config.toml
num_hidden_layers = 15
hidden_size = 256
num_attention_heads = 2
num_key_value_heads = 2
head_dim = 128
intermediate_size = 1024
vocab_size = 1024
hidden_act = "gelu"
norm = "layernorm"
norm_place = "pre"
norm_eps = 1e-05
positions = "rope"
rope_theta = 10000.0
rope_fraction = 0.25
qk_norm = false
attn_scale = 0.0884
bias = "all"
tie_word_embeddings = false
parallel_block = true
init = "normal"
init_std_qkv = 0.04
init_std_o = 0.04
init_std_up = 0.04
init_std_down = 0.0
optimizer = "muon_variant"
learning_rate = 0.00198
lr_mult_down = 3.0
lr_head = 0.00683
max_grad_norm = 1.0
warmup_steps = 200
schedule = "wsd"
decay_fraction = 0.889
decay_shape = "linear"
final_lr_fraction = 0.0
batch_tokens = 32768
max_seq_len = 512
doc_mask = false
train_tokens = 313500000
max_steps = 9568
dataset = "wikipedia_en"
MLP neurons of a small language model. Each row is named by its layer, matrix (up: input weights) and neuron, and shows model dimensions 128-255. Each number is 128 + 32 x the weight over its row's rms, rounded and kept within 0 to 255. Numbers have three digits each.
A block is one neuron, or neurons of one layer that tend to fire together. After each block is what it responds to, as a language model described it from the Wikipedia text at the highest values.

L6.up90:140153141177157110087102124172082105124099142163115134041070049080078172175184132100146187102130117107173081156131100125077098110129116123170156106152148118130124154107093121124140116131083101150113153131119119177134104147096122165113145172155119130114141119106171125179173142171082093142142079058177184163164128176107137079087163177129097179142112148133126167138126102179139116209111
L6.up110:148112125059146129081105181108111152135105128118140159127147114133191114125161191115089172092152106114052127102098142077101142154090117149152115101102119102120149112084152136104160164117097137145079112131153138119109171203169092098095144137106091160121102167037161161159074117165168099114081119152137145150179111151125147128122168086084106095076097115097125136103127130132129126152117
L6.up121:104130117105156146147116138121073095128161159150098191176137120176117138096128165139105115131202070153079114101132130148104149098136125058073061143136115114183152176129156099130104173074119153163104126139136132149198102085145119113114127075137134150133160137132152109164071080104154137115110119090099157185090136119132093136193153165113116125156068096080097148131135063125128109154097
L6.up137:162141141128126134074134170102084140118061143134193064123159140131118199109161082119162111082119128185109137035169068117091107127150146170167154128062132162107141086130080066114098098138138144195122117149149117119114063122115172158114123081136086123168150112073111129117107172095172101083073120150098196098151134135124107086210135130134157139175113188162116198100100120155145096113158
L6.up259:129136192083090190080118120145083129139181121125125094165134095127153087159169136081088175112155105125123104080127117105117164144184103185089147170146099142129157080102116138090171156110107099120150132144120118127139130124131091143102139175159178114121044099117102044102123103090144126173133163114146108105101173157179124149129146183055115115122145097123089178133087117097150132157111
L6.up326:076114143102094112108122086104092076140135059122090146129156088125104148208121118127165141110110099126136179073131172107091101128126151127150170139191114202106115111140139085138183088074174103098110194155184155149179139147083157137110150156201166092138114201125126091140107181136120151086080128073190123146172138133154142145121167113162071137176127134113070086150095166117128161198069
L6.up695:180081090145099163150180149137087141099103113127103095130141108131104134129071106154121130142140165085089169112116202066071152130128104142127119143062119131112154128125099163119112126139197116102120114192086134101101103110068134082097141161137125094094138199116147180146123148115145071058110144099141143161158113114145072089100102158141106121080126119081148092136112099195144068174094
L6.up858:142126110147153141134181114122125204144148172139136179125175160146130104154110185092143119108110117083132188112141131075129141144171197121125106109131102091166137050173156154168118183119128099177140079159104126134093127124157160103138109121146128126113138147056148098152095137146149070149193084104135129083124102170146152088157103110099145095214114145106069082125140082129145146149080
Mid-word completion pieces. Subword pieces that continue a split word, like the w in railway or ed in died and roamed; also line breaks after "= Title =" headings.

L11.up94:094103117210091090114093119112071149125101130102236136137105122075131106138117153161114120083175112156080180133169094118145140184153137094128129145159153082181149138096139102111114127062090144109134118167141114136098150154159111119134192099123164141041081143164211103151162148104169050119113146124116144169121079092135154094173142131155141174104101098107103135161174071147173174156141
L11.up791:177142115208110160108105096105094063105104117157147139143154114087142147145113156119173119088090119154193169061120187127146136135187102130076065128099137104159152191161139144145114180066121123113112121170028154115099105088099138057187116168124144169152105120063167139137100097119141130119080143198093060139102088087149141115150150112189169133123164123100107135154124124118175151117148
Verb endings before objects. Final pieces of split verbs (ed, ing, s, ate) or the next article or preposition, marking a verb about to take its object, as in migr-ated to, redrew the, start-ed playing.

L6.up79:150142065076171115113108125156150132134131167095136125112141152091085114080096154109194081109176112171095154146091086110099128150137123123088158120089169083142158144131151129129136111129144095145081140115149098120113186166172098128074144114088144118153122094144180172141112120166097161127118157109144156117144121117119096077150151149097220104101086111141138049088127098114183045121131
L6.up291:137121127123108117159136136172186151147128125150122151067134170144159143159107164138125105120131122133059133185104159121112117151105162142120104117106191150175103095106128092172073129125119132130083160122125142086120156114104144125140149088163097165127065091086192193127112121132142106097174130184105138175118195150221111120141156095160103097129160087126088086140129116115079085183090
L6.up327:106119126099161127164153060123148129098158175149177161159113121086147150143066167078119149164131107147137154122123169125110169088142084068121120137119146156090091150085148067184146154142127155112140107068064149132097173111102078129135172158114111171112154155115117116083169161087144138062138114090128145134148112186142128090114148140173161142088156068112141127082145121194149122079121
L6.up363:165149116177120125166160126089145127111122104130128124195131142104128093164086109129028135184117102169090131105147121116139072095122101108141119088161132121137147110139096186150161079125146126133101095116082092078102127131180148076155147168138177107180093135162167173161067104131166109150140180181137141148157134172122076186103124095131153116130117087094073157124140109141159122152158
L6.up411:108195127113105045160184137136114090102133114090105096120127106153113090123116120090196058156136108157136099112135166107141094173117139155137138147147154098124131151105112121099148107220109099131112165125227133116128110143132094155137135080148148142143096112146116185137084056169149128070146063129155084178154130105081158074101108125105175098183153149071109115160148159144074110114165
L6.up559:094162180106179091128135207104140073148172121131201106084153089085081130167119116121125165151122122167151133139097111096105096110084111133096144112108121107074105155097092079119087136118178173135151124141180187128152079091151171108120119121112128149148074094167152129122106207136097119169125104166147151104070092114107158113124129147131161138119116085117092134152128115146103112129151
L6.up650:106168164063150138136148153146183131097132089134116122148239103143067112143152113109126132088146134139101161184091134149089123123124095135060097145135138171151072112112105138092120084084100115123131162086114095077207153095125165056123125056111156113146119126133157167133074153162193138078191131159127059140128064119152113107080142147109133126094110131115123111158130119080148134187135
L6.up802:172160123159110147153160126116113127129162130084110153089156155044057102168087125157092085181089104103106130096162150105149080163158068157173205081162050138140134078087144066169145142138092150111121108062069143072166164163169160087120132147115134101152186182176170113196146122178154114087114151189139129121130126149126069146091071190092136083163089127112108146170104129118122092164113
Championship h and relatives. The h piece in Championship(s) after Champions, plus relative or complement words after a noun or comma, such as that, wh-ich, who.

L12.up79:118121158182136117114061179124065145153091140110111119155147041178108159199154125129171142139127135150107124067103126119122114094111080122077102181146119151143135177099123107133105187198142169084125108112166064093137113172095078120120046121113155082157166085148104078093124154157101115129130134121079161114090174101132190129165183115120150174125144115091144152148122136137109131153132
L12.up607:149091157126109090159142167161137101088104139095103129212109096208141144159167148119166119170150156128131152144093123148168120148150145165132103165126025096144142188058052085184105165132185132167038124086169175056179151133127101111118087120157157114167169089148114175140059175131134102107122105158096145164175113144114184083142088126156133137073159140133159112185110158116163145176102
L12.up824:132134180123117107132088123183098125129091108142128115164192065106116096099135134138187144136166133073141113106149135124164113146177149105092135162099166103173129106091133064125129163175098203114139143131025096157135118125146131108083172135180113155126107106153103171127126160113116142117158178174111150139095151117145113119136175132126150114109123094113118173197124125097113163169152
L12.up859:111120100062152071112091120091090103144051076124116072143158126111094096145141109096138144144158170115079162129152160206130180126167111172143089200099127143174139152081066206164184094119128096178128087132092169088102079115168105148116112138176074117169185096083106119114101156137050099140131127132080158124098123138137136142160164155150162165137124116179098182142141121135108141204145
Article "an" and fragments. Mostly the token " an" after prepositions like in or through, often starting longer words (anything, another, anime), plus mid-word fragments in names (A-n-tonio, S-chool).

L6.up150:111153107126139127139145084101146093123186164118199164087147129147212098121108157105126119163116084138116181158077114130113160138148137127113176090139130178107153150165106201108133142090080147118073182161145111111112124134169091139106158152119076127197181162121144195141176119125154130055125078138181151182092143094103162139154168110150145158169124135075124060117114121160131179085105
L6.up249:078174121132107111110130072124077134135090109128148109166171135110106156107146160128136163074112100087132157162097174094129123133135119160082128105086108182130094150090161177176148137146098149159161150075153186127111063114108147098202136160104139098143081128084080061123157085101134132139079118123088101161140110115140094172094123123120152160128209165126093103170145089133117172117136
L6.up337:154100113136136154151140191121154074156117132096182095125083135126165120156110084147173117161087156085137144100121135103111183104067105172103127054147066148175154093055187143172158190131123101104125097132114139119154138177096070100180106183119125097137151087104097141143148103117121147131180145130055133102116154149165147100180141147127137108138121143107161136150163150161175143147105
L6.up539:147123182151115097147124115168083129080134130039135121175099188146158151149140086128120139148088097078145064057123062144093147135118144150069143110080140108086126155123124118072102168131113127142152198134105133140070070157144138093087156170086131122143071124141151068189123158123089064107126092150189143152156080119171119073100159116145144088150104146119094089103168095167097150125109
L6.up661:090101186115109108083121169098087176055079095120119146153200094144164118186078174094132146160124124048150122103144053226136081118075118153088115181137053151132180126115118144136123080108098127163173149148117075087092108126150152110125113174142160145154158153159170083121122122094137137150108107147174184165123142143124143125097163218122142178125049142132093086158159112167122137141121
L6.up696:067099164108072089152123149074096122081149073118183163117110169172153127126107112060152167138114065126105111113131126127143159135080133195102072153077148141139142132123107131159144177113108072105141140152150140086091075127127151090092157158120163124154117127146123117130149147160141145086111031164143153126123168111121118141118188156065134156132115137107070208104167107136151139126168
L6.up861:099126206112120132135129120132144127150155125119105096174138124159140135102116149181159129118098155122136118166107136162130179131098110160131139156075130172099183163105142115097185114054101132095109086189076133148120121137057101204130144144114133084148118147123120097120145153131154152122100124158079106090169142137166117133163112176103170116163122111101115074146161144158143091187129
L6.up1002:153112188100155166127075144105165097150064169109181057131090149170118154137073167156129182134139141081158069150096097130114162121088091090069054179167137085165138159132138116152141134059102123143168132145119113127129089160137124107131161120108155171153119108155081177155139097130127144125170129082096120158136131137166131133135140162125155104092056138137116170102156082184075125138176
Surname initial letters. First capital-letter piece of a surname or middle initial right after a first name, in lists and tables, e.g. Alfred L, Mike St, Harry S.

L12.up292:155142135148120133185183055109143125162093101127124117107158106158159136134154084096188089122151119101177154126188141113097165126139166132142133111090153121055093137103112102097139162087162134128112079081159096119165185157077143109126141124061092125087089139121144100089142116170094150117153148146136123152170074159123159074116161123164071132105159158102131101075133109107150142073093
L12.up408:143126174099150197155091108140135140043160104152158153063186128170108140142137147122135153096134125157121112111110134169139138134164076159135121093075150101166115166120116139132143150104127117090118137098132114196169142067105077126134153149105155181120133101165171157073078121141160107167132117132124149129137126132137090073100175173147142127179154114138121120089089101172202130115165
L12.up518:141164167187146129128141118108091107150067123191210171141120064118118101171161154116127149168094120104155147100086107197175081195155128059129114156099132130179126134130130100149079183153103098130133112099150100117097116149095081125139082095118144177188086161153155109077164153125115075120098114109145102124168142152103077160140089169108105104102094106096151148100087123174119152084125
L12.up662:113163128143111106168146147156162098100084130132106123105084030139128085145110185121113147160140131180127115126166153134113115131109125083080120103110121103131115123104107114119124165094170086113092182128112084182175126079124080076150105148138134157164102068127202089089110108149124181143119140186102117132106145111149120145155127112106178087075115138136166083111138173146104133107106
Conjunction "and". The coordinating conjunction "and" in running prose, strongest in ranges like "between 5000 and 7000" and in lists or joined clauses; occasionally "or".

L11.up470:165099166152066122169128166106137200086063163143101140140121125111147133197145105082184109119135120100148139103145093112113139135159064151134158127145122135158113128071135095142161154142052159141142065104093133113160123140125060145171091143122136089185131116118171171161145176175167094130102152161144136079109119158105150137140137136152115127157113170126119177162165120166116128126081
L11.up1008:155120126137138107133165116077167136129116116058144137079095170072078125122126170151179145144140151131065129053104130168107123157092096127163189147105177130106156145092123107157134184108101184086097098168119142128115101182120100170118070198153180156143079092093146076116149140156157096133113148148141179136166136164140176137122113133064050186128126133041138134096100147139149104110115
Verb after person subject. Fires on the verb, or its first word piece, right after a person's name or he/she/they in biographies and plot summaries, e.g. was, r(escues), f(aces).

L6.up35:131090130143117120079137172112168138088155099116152167188103082123103080109121142186094089101138164100088204113169175129120143055098101078139163164137122108084124105168122086110150157140114167133122167133129192063167174181138146138117156123075177116112175111142144153114118119177159160107147170182185141088112094090113088085121109102096133133146120138197145098097156113092099148157083
L6.up152:147123124120138136148125110116070119161105107148124158131174140140105105147051118118104083113107109112153097092201136113073189116106145173095044141120140138094133123132126088158133180142139092133151091122087104117120147162126096127157115137161096138085137085175192014101103106136125155131105115101118122140085098149118200162122108051103176137180117171153110128153198161186121124092150
L6.up162:148124130076063117117140133161159095084092126113157126090166130154127177151087077113160121147148154143112099110151086172086157249178134146113098114142167117170145144112123123102162130185117121132084067118129158118136115152102083102142120147140105157119132172111123103149102138103157138100129156069146117147173124163154176155191131127112070135190147175112094098109030078157119149135102
L6.up194:163094101096106110129115113076139113070074126142122141181137098175138086134145140137144153152099125133095168159085082145129167145129171152104056156141100145146099082112111130163121167117121156123139098098114122115115205130132076104151145122146119205120117127140167127111091166184140141147098083157116125164161094185202140105102086124123127143097053192179128083130187167125114117163127
L6.up339:102146075132107109061115086108072116120105096059194126214169086169162156160142104189157107171149117154143173161156126147100161129157147100143142081107188232163147101084111134114144148222130157163118084116142097095099157141130111070111127132176111177106178151072154104140135153119089107123111103085118161142127077114132123161122107097116073081100097150173176180156176109111129102106096
L6.up389:146082089097142101097135138072164142142136052144108142130113115149115058150118106164203104171100178128150136151143127146153160083118166116103116187154114151157152124145130100110100118127042123214165079176137130173189086140153139179112134173126146092103127089046143134135149139143132148104088099143159133108136120143127120099168131125091128145132028137136128116112229104088105152122135
L6.up821:130150142139187180119143086136108130080114148108166138125111074129062111133132088149197061163154119143114104127114109136095104143118154088123133062133147167143130183139116190121184113134105128148100114154194143144128087147109092083101154153129163148152161070092148170125068091201140100124118133111077136173105088101141084088154136122121143081187127123169174128092115154110154068122142
L6.up834:163113141153184194132172097138132145121160091133151113055109133126093135171157183100141126108092180165148145119149136098081198109169175074074160104104140163129099130159083140192169147098124184137044108108115093159142155155110123147144107145151134170107175068101167084109173133064063124111155126136090188114176148146174142154175135140043149133115111106109085160128118099114117118110092
Verb after proper name. Fires on the token right after a proper name, mostly the verbs was or is, plus a period or of, e.g. Stephen was, Gallo is.

L11.up156:139129090126134176163121120157120159060159119127184050114155120147124088147139130085154142156184139077163137128181086098175124163103202148119103110138143097156175087185121150093167137080134112075114114184102100177179148101098119083127167148126099118139090105071150073106167132174109158111168128178094117140085088073139165126149147171137167145087105136136122228116088124120059097151161
L11.up343:139070141111095129158115113115152172134126124126148124122119099113128092120096106105112139114140162123066177099147132194088107151086150140137060105072091125139186063114129102138155130056122124151214110136176129097054141102108145143144112193103141142162121100117117097092079176149124163132102104116098154119124067092157133117102098101090118153104096152109161143103144175178118170161170
Surname initial letter. The capital first-letter token of a surname split off right after a first name, as in Jimmy C(onnors) and Harry B(lackmun); also the d after an "a" prefix, as in a-d-ults.

L12.up640:117200119128160135155167106137123170120180072151063101182098154166139171116109164042095088137144155124175164110099103099120142156081158199109119093072138091101167108100097156111072126167110122110107077141129067132137137171146163138111122133159089150107139148090135114084118110104116144133116126108081098137122177099164108167194100133110128113116157103163105175078151181112180168117124
L12.up837:157192173079187158132119132153156167181193058095112144180133116120100179181147110119068094109060168166130117112037118134187159141134144150087138141119123132109114117189154076158113112088103125145113084117130088139137151092104090107110149142080165175167103165153119129064113149143114139145109106111057113220121120091082138149112135132125064123113171101168107086149133148173136171104058
L12.up870:130145108141157135119095123082086157137155072147143133132097150153137134129108105130158064154132093176101159149081111131123190168170087093161110118076111112091083120185161117125148129147116175150087066123181037146094143119175165104093114132146107125103104161170149141128094142142127181061132145134113134184119114118159185197105130108189084151130179140116075113138155122111102164070151
L12.up938:122101122112153070129129108101164095136142096118139154128113130112155166114125141107067101132110137155148143173092115106165124174089151164154116141132143130154149165119135145170146054116094170156132107138117092163125132086152099143149126175120150115071125079165130116088109167155144080123185095120066180145142137087184129162117136183200092109129204076163127107122184193170121163130121
Month-name word pieces. Word pieces inside month names in dates, such as Mar in March, an in January, b in February, ay in May, with occasional day-number digits.

L6.up182:158057123101111135112101100072118107135196122160135176104134104105120071135119079104121162138115132070121090142133157116092160170097205139112083214180112131075088119144190137154099117125101135090114153145164107141081132097123124126137185154074161122083172123156206093136138090120204133186087132176117100173151170118113077090183113154169105083115125135161100107118173129170132129131116
L6.up320:151097127173108141125159064188084145080149149136118125150124061235114115124145119113118081198107075112034161080149140158073147118166089067081089132153123131083176102113141130084110153086142171177139140134112084206178182170126137128163154135156115101169105190164142104125135130119106141100089116118087091145085167169187113168117115119129113109127140154080119089165172140097096164094076
L6.up495:131094039140187161078120179126154112096187182114142142130179092179207127178132086117155120138159150115090140101154137082094140152096119139160105123141138141107139100177088168120119154134107188147122118097106059144125144149104152166151107169131122144139117063128161159112074149158178153121111169162125113153099135095147122077131131095110178070131155069102080085112144159131097125101096
L6.up537:113101125118114084110177164140160129130044127110087161145142100125081118098126105137156143099155077161089138169121125084126163187162107146109099106161206126127117126079126084130163114139122138104122137105171099117139136120111158151142057123121123130104112098116166145105107174136121187128123137124095094080137142062163156163113122161122153064143121109145134117114177114042101091113093
L6.up679:114165153084109136152144066085147114093152107158133116135072094117165113140175086166160144114086164088157135148084113094139116143130113134133092187081095119119144160099155165116111120139120085165109105084145128107127081138129108125153132096136115129115130142124188156188098154149209187132166211113168092150103169155105071084166128148127156121150213137164130125172112132162120140169203
L6.up836:156174124161102159096132154062131117145178123160152185125138106103140112197104129138152172211078138146164091125126112126117109219143108097079158167139108126083102150158125112166173131087148120142120125104151170127140099113144142187075152128116105142128148088137181172132157095181132079098086132172144064128109139035174121140095104109158130124123119078120122191138169098147101086153135
L6.up848:130120129038137145081154195076108100062114117122111130100114104116155123179161171152170113105119127075145135140120090118065122115140165186071100138120113141164152162145104156211125159148112110131171159104157115112093115162152127157130051098108101140140149158104226071111154131136129144147113102103133133165091114156175143107115099104077068148133100099184152092122169099141168148157120
L6.up979:176127138150139141130138128107089076118144124173136123138173176204136084165134147113140146100088138057115115148096083087124138090146131134099040114157149098122101135084150182124107110128157170192096158137140112134157125144143086121081149154182132085119135189164183092101108148143144135113158151168142097094120171088119068123156093172117097098156139151098087153176177115177138091161134
List separators. Commas, "and", semicolons or table pipes that join items in a list or series, as in "figs and Cecropia", "Putumayo, and Caquetá", "Score |"; also some mid-name word pieces.

L11.up418:108121144127159144148162135105160095108093084101142188185110065203086140089060108128103123145163148123145148170144155149103182145149105093167099148150078119130083105136067108079105100106144139122134142157109167139166102159119191088159182147127171172121138136086162117109174156168106106142132130096159103199119166100141100070114091174078142171138044127119118143124125154050131113132130
L11.up526:124123127143145106145142130118151088124179093184099142173131151189127157142167082104132151167195150142126127146177123104121113174122116096104144102167076118185129147143119144125111131112130109137119166121075166124152098171167093117144153151113140173099098179189091092115151123133046026148142106082116039090133103106114162108106101098092178139161195162129113142117140147116143119152082
Mid-word fragments, academic subjects. Word-piece fragments inside longer words, strongest for academic fields after study verbs (mus-ic, Econom-ic-s, m-ed-icine), also metal, fire, website.

L11.up559:119171161155132162117151101096141130143101135150102143120139127161143198099103118121145099122213155112085145043166095147121102132141134116144153096167125129099132115208093132105125162089088126088112020117119085141113111157149148152164124138083137106154112162156152093159115142141162168115081131089139157083132189148137163099133105103160103138101057175116114172163128095140086096141109
L11.up931:129147142078169080164143151083171109152104128151141157164109099186138063133174107092110123122149114111136087127209099162118200159172068050160124130153169104152187141140087152151153171058085114133174120088104131093129096089082119118132108122107159140148137178054078103128162175152096108125148073167148111116123108136141139120108103095078163145146163097127084134103103160133214074080139
Conjunction joining names. Mostly " and" (also & and or) directly after a person's name or noun, linking a pair like "Marshall and", "Duke and"; sometimes mid-word fragments such as "educ", "ow".

L11.up308:179186103063177194101158070184129100120145045118121138155129135087167126150145119103078114117122175192213091137047182154144140127146095145107134160108108134109105096084148081172147116135083106127176117145134159150156183138104067128097168111078130111102091162079127127164103110162150130126173099145116099187129104128130143132131069149111085088141119153133124128092136133108138213069138
L11.up981:112152105138144145139129144121137115081102108182110103108146163133165138136108182121113155102137095136152086179093118174162100112121109173114122105148105105094139179205145150118072146119154137119122083168100134062182134183108166113084130172120064154107116163100123170086139098160107162173166078103093066149149118161173142120145144091155083136145127110136100126071177149151146157143086
Month-name pieces in dates. Word pieces inside month names in dates, mostly the first letter after a day number (J in January, A in April), plus year-final digits like 192-9.

L6.up11:073087117148177099049132130107114087101176151144108076130123075140118095112133109107191115167186100150124154125071124066112098110130105228124149139158111088099116144143151106167159157123088192148133152099137127152176169089057114087199123096171169171146134068070140139134202135096143132081138118120055096091150087157122117079154126155111133107114112123138069093177114106095151154109148
L6.up45:117167120160106180110114154166135108118190151118114104166116131119159136183104140140120105106119152044141155129161172088089135125143076077161149130131116170126149198175174101090087145143125141068150094110107091131144147106155131159115172115119135043119125144141130066136088123133088138106148093165078123150067138060075128119168133166111122212153155121163098151127111103139125101178128
L6.up213:117136132128182113081113134169129147094116101171126105178150067122140132167138167126163134134102130151107124087140132134186135071145097109087094145082140090172078113140165123134164128127073148129097137107151158163175111177133188102185162104119160133113122111118109137117114108129120123127100086093081096135117114121203151156107077190146161138137127166134174087175174105117112153144103
L6.up436:150099105100111203122090093165207131156138193108150141131104130095135139173148154137177082122138114143144166105151205098107157113066158125159125142156138110112152133174145135160214174078121149105131088164145176104118185113062094108142155092156147146155104137133106123089134196135103158107088162157093139135147180111164139116153082127118200119170153112143114128139196104156100150092100
L6.up574:078168182174176118116088084078167083192113120114110128155132145084177152074102104081079107162109119102139151173076159053141125114118161108138067155133105072118088131118146122131145116233154173187151149070130145118139183127143077085186112139082143144134118151077063175102148184180119120153113160092175149128148096105129130117143057166154136159152162110095148093093125140129117135099051
L6.up622:126172120119178107132116112111135130121065152188056103182108112139103100158086149078105107102085108060168132120122075115125116149151131163164088172103089117155175128158100100059155101103141107162136130154117127126131130141111144109131185097158089124122123170152126124165140148099102113160127136128092067185177165096191144115163116195123125105192172126089127103145170101176149139118143
L6.up955:105096172137165203072111125137129170116130105122136163133118118109104151112081127098108165131145087121129168111035153116142173147132112149151146159148131138120141098134192130144172104129100182088118142133136148135049129110092141143111140106088163131124152092190115181096119141161093070153094125159107138143174097109136191127135144153145162155153145129129126127114143026150103117113118
L6.up967:121121154078220125085079127110132181116168072093148116087106141136151094150162120120162139131135081080142168125118102099124071111132130108098147112073067038099152152073108140122136152141164158139151128138178106173130174123142141113146117141120077069161167133157144152163124150090055049107116134157152153121164137181112117107126106118194142101112128130125079096114158146112079171106215
Month-word endings and birth-date parentheses. Final pieces of split month names before a day or year (Nov-ember, Febru-ary, Mar-ch), plus the " (" after a biography subject's name that opens a birth date.

L12.up548:158130137088125132137084152123151193113113132094125098139255135105108111112119102152159135144128162129073066118121147113114127088179133115069130119139161100107136155126162074087148255108137118095154091128128127080147156096141129127149105119120088103126155158125194139156178153122113093107144125119158126186138094092096127134179071143116084096181167092101079060123183103157101107125176
L12.up565:132092176117138137152157045121140154142112126129152116112136152111069125153070099168189094189136150106147118099145184151170129141163118109127086162146111106146115159083161117135169155106158194135069077150068128100136083109116088167166119077131086111160134128095122132128152142146136108140143063098165156121133143139128085111151099170111099130178089101137128166096071160146103112134087
L12.up834:140152107127083133153110153081170089158117098104159154152107155100088114187151172119154186119161142132132178130164107113158090050181134149145065104117141156135133119062153092137095166116058116119117110158147100104137116128095109113195049094147126141153100097136100172168190187143131106104157104129143131119126087130179171118143165137102138088097152154060081101108135169157161140117126
L12.up856:055086137107156144131162174121118154149132158085168126149168171141095101114139136157085187144118089090138125103149101162129116098134063127135103158147180127133106172135151105084112181155155115153137113164099170052164160169118111098203090107088122100166106126133205120161137150121160099103080067186167168182146132147152126164096136128142097120173109144150075091156152087098117098104145
Surname initial letters. The lone capital letter starting a surname after a first name, split off as its own token, as in Andrew H(uffstetler), Jimmy C(onnors), mostly in tables and cast lists.

L12.up51:169106146101198119120180079097074190099145194118171093076165157133185150135125149102101127158084110186195173100135159121125126116134118083131123072114084171119098174180120130147138104089155088117180087077115121099153114144138101077099115199158126157163150173072134138179143104111061115103102123147162180126178137171161162138137104109127154157111116091104065096164101104066100120117119
L12.up212:151163104115142107162150130164104112130139107160112152131154088118099104129171170165097097123105208113096165109150151145099182163161078105088094151119096177115132159118057128143113144106143129153077141100210082216176101150116110131109071154099133141123098131047154138145137103084108163109126128147183119091178156120128125084151185099132165133041113117123088097158082142113067166185123
L12.up396:144142117104100176156163116113127164066136152109097102188190207134153172133129088136132067136105112077179099097130108114179164110103118114166084098083122079144120153108130089107153159113161127166103103095149095191169141154142087103137090176098136143072098068164188132147118079121169108142180096138165100135190099143173144144158122095100135096160117143129142039161107083140121121120105
L12.up937:117171144120104154138134190127086107141132131150132124151115133128145117130115208136165160097146091120099184143106139068100118124176165139083117120091133111204127151130144096116088167146066147124143151090174078169125124071136095188133130184082130155155069164111126171121106122142106160125084160164163152096168142176144169138173139090086123165176109130092148089156090080082145158115121
Copula after subject. Forms of "be" (is, are, was, were) right after a sentence subject, such as "He is", "Gorski is", "Stations were". It also fires on word pieces split off mid-word, such as "d-id", "w-ill", "is-sues".

L6.up47:102157170141164171095141051119177118127101099145192150153093081091194131125100092123152130162062120139129138121135165129128150112151140124139134099122125123079096142091191149133128155149147135084095161116089122116139149134106091168133104177086064149080192135168113167120119149127107147182112083150132094120148159104165063093109114136155132125148163130137131168130144143113123084133137
L6.up184:114119132113136185151105160150133090122092079159113136149110097125055109121099067155107097066152086160060146116170143101128133095130114126183138114142158126112124220106104115134120123131106103222159110078092134078079146135110106067140115140153167139156148083118145080151107130086170078085142109103136090216119112090139051103095134150192130148085203120110127135168139147126119123080119
L6.up223:139124115097149134097152138150102184060254106136125158133131128170146164112138174085094106108178136180101155146113133147097110180129108082099063100136077119129141133108151094138167137087070135107123146108127142119109120088079161132119116151165102121112207097119191142147161149117137108107099064171135106158106101115171160136134113076102096148118182173065103113167104081095113139074130
L6.up238:089151144111190095157161136118117219157152129135056132065155130076128158120116182134126105096135146170112157154174107155121119166127145132075144053143055158073116126063148071210152075119060198154160093119115111149100112151088142082151121164145089068084128093129157103151147165097151142108119124160112080093130084112164125144133125169116126114107178112134171118164143084149085125128151
L6.up649:138155220071110118126082149067126116148195082147186147109108188085083129126163138102132132097206119102166075182115110143092154175118122118163105147059116134112121128111179137114109126119090088144140109083100138126097154125117059170133143138152108106182154200092151073118140125095147147122075131022149090132155105111137142165120163098132088112133156081117126139138076176102096168153127
L6.up741:179111110085126133138127139115047113103184145137164159132190119141113118163151141067167130140188116138113152126117141120126168079138142121166086210142127087187096132157124151152156130093183122085112093103135181152049083105195113145125132119100162080141159070071129091109115140136155137169217160146143138111082165069095109126115157147110104108150127202139101133147151128105119139084103
L6.up810:119124137147157110176151113111119118153138123143187094114131128066157065169116214102120111107109123152071178119167145093118135135192081140108089116121122116152167085103061110131160124124146098088051133124180148061145097063153158137068115138085146117168081128142154120093092110129159123103160142131118135132208139071113127143167067107156114094151087045128159145129129119153104102127111
L6.up938:164196120062101134105111155095123131105171162089141119141163173130142180159108131123176100123122189125081122128126103160177119160148132128126213176137134074107163134115111119140159109111158145150136159162148116143119175156130158159101094107123114119165121157114177130136196137145145122135096127133176094115092113094182146082113093043150121131076104106115167166169104110092106054076139
Word-final "-ing" suffix. Fires on "ing" and other word-final suffix pieces completing a word split into tokens, such as Din-ing, min-ing, engineer-ing, sum-mer.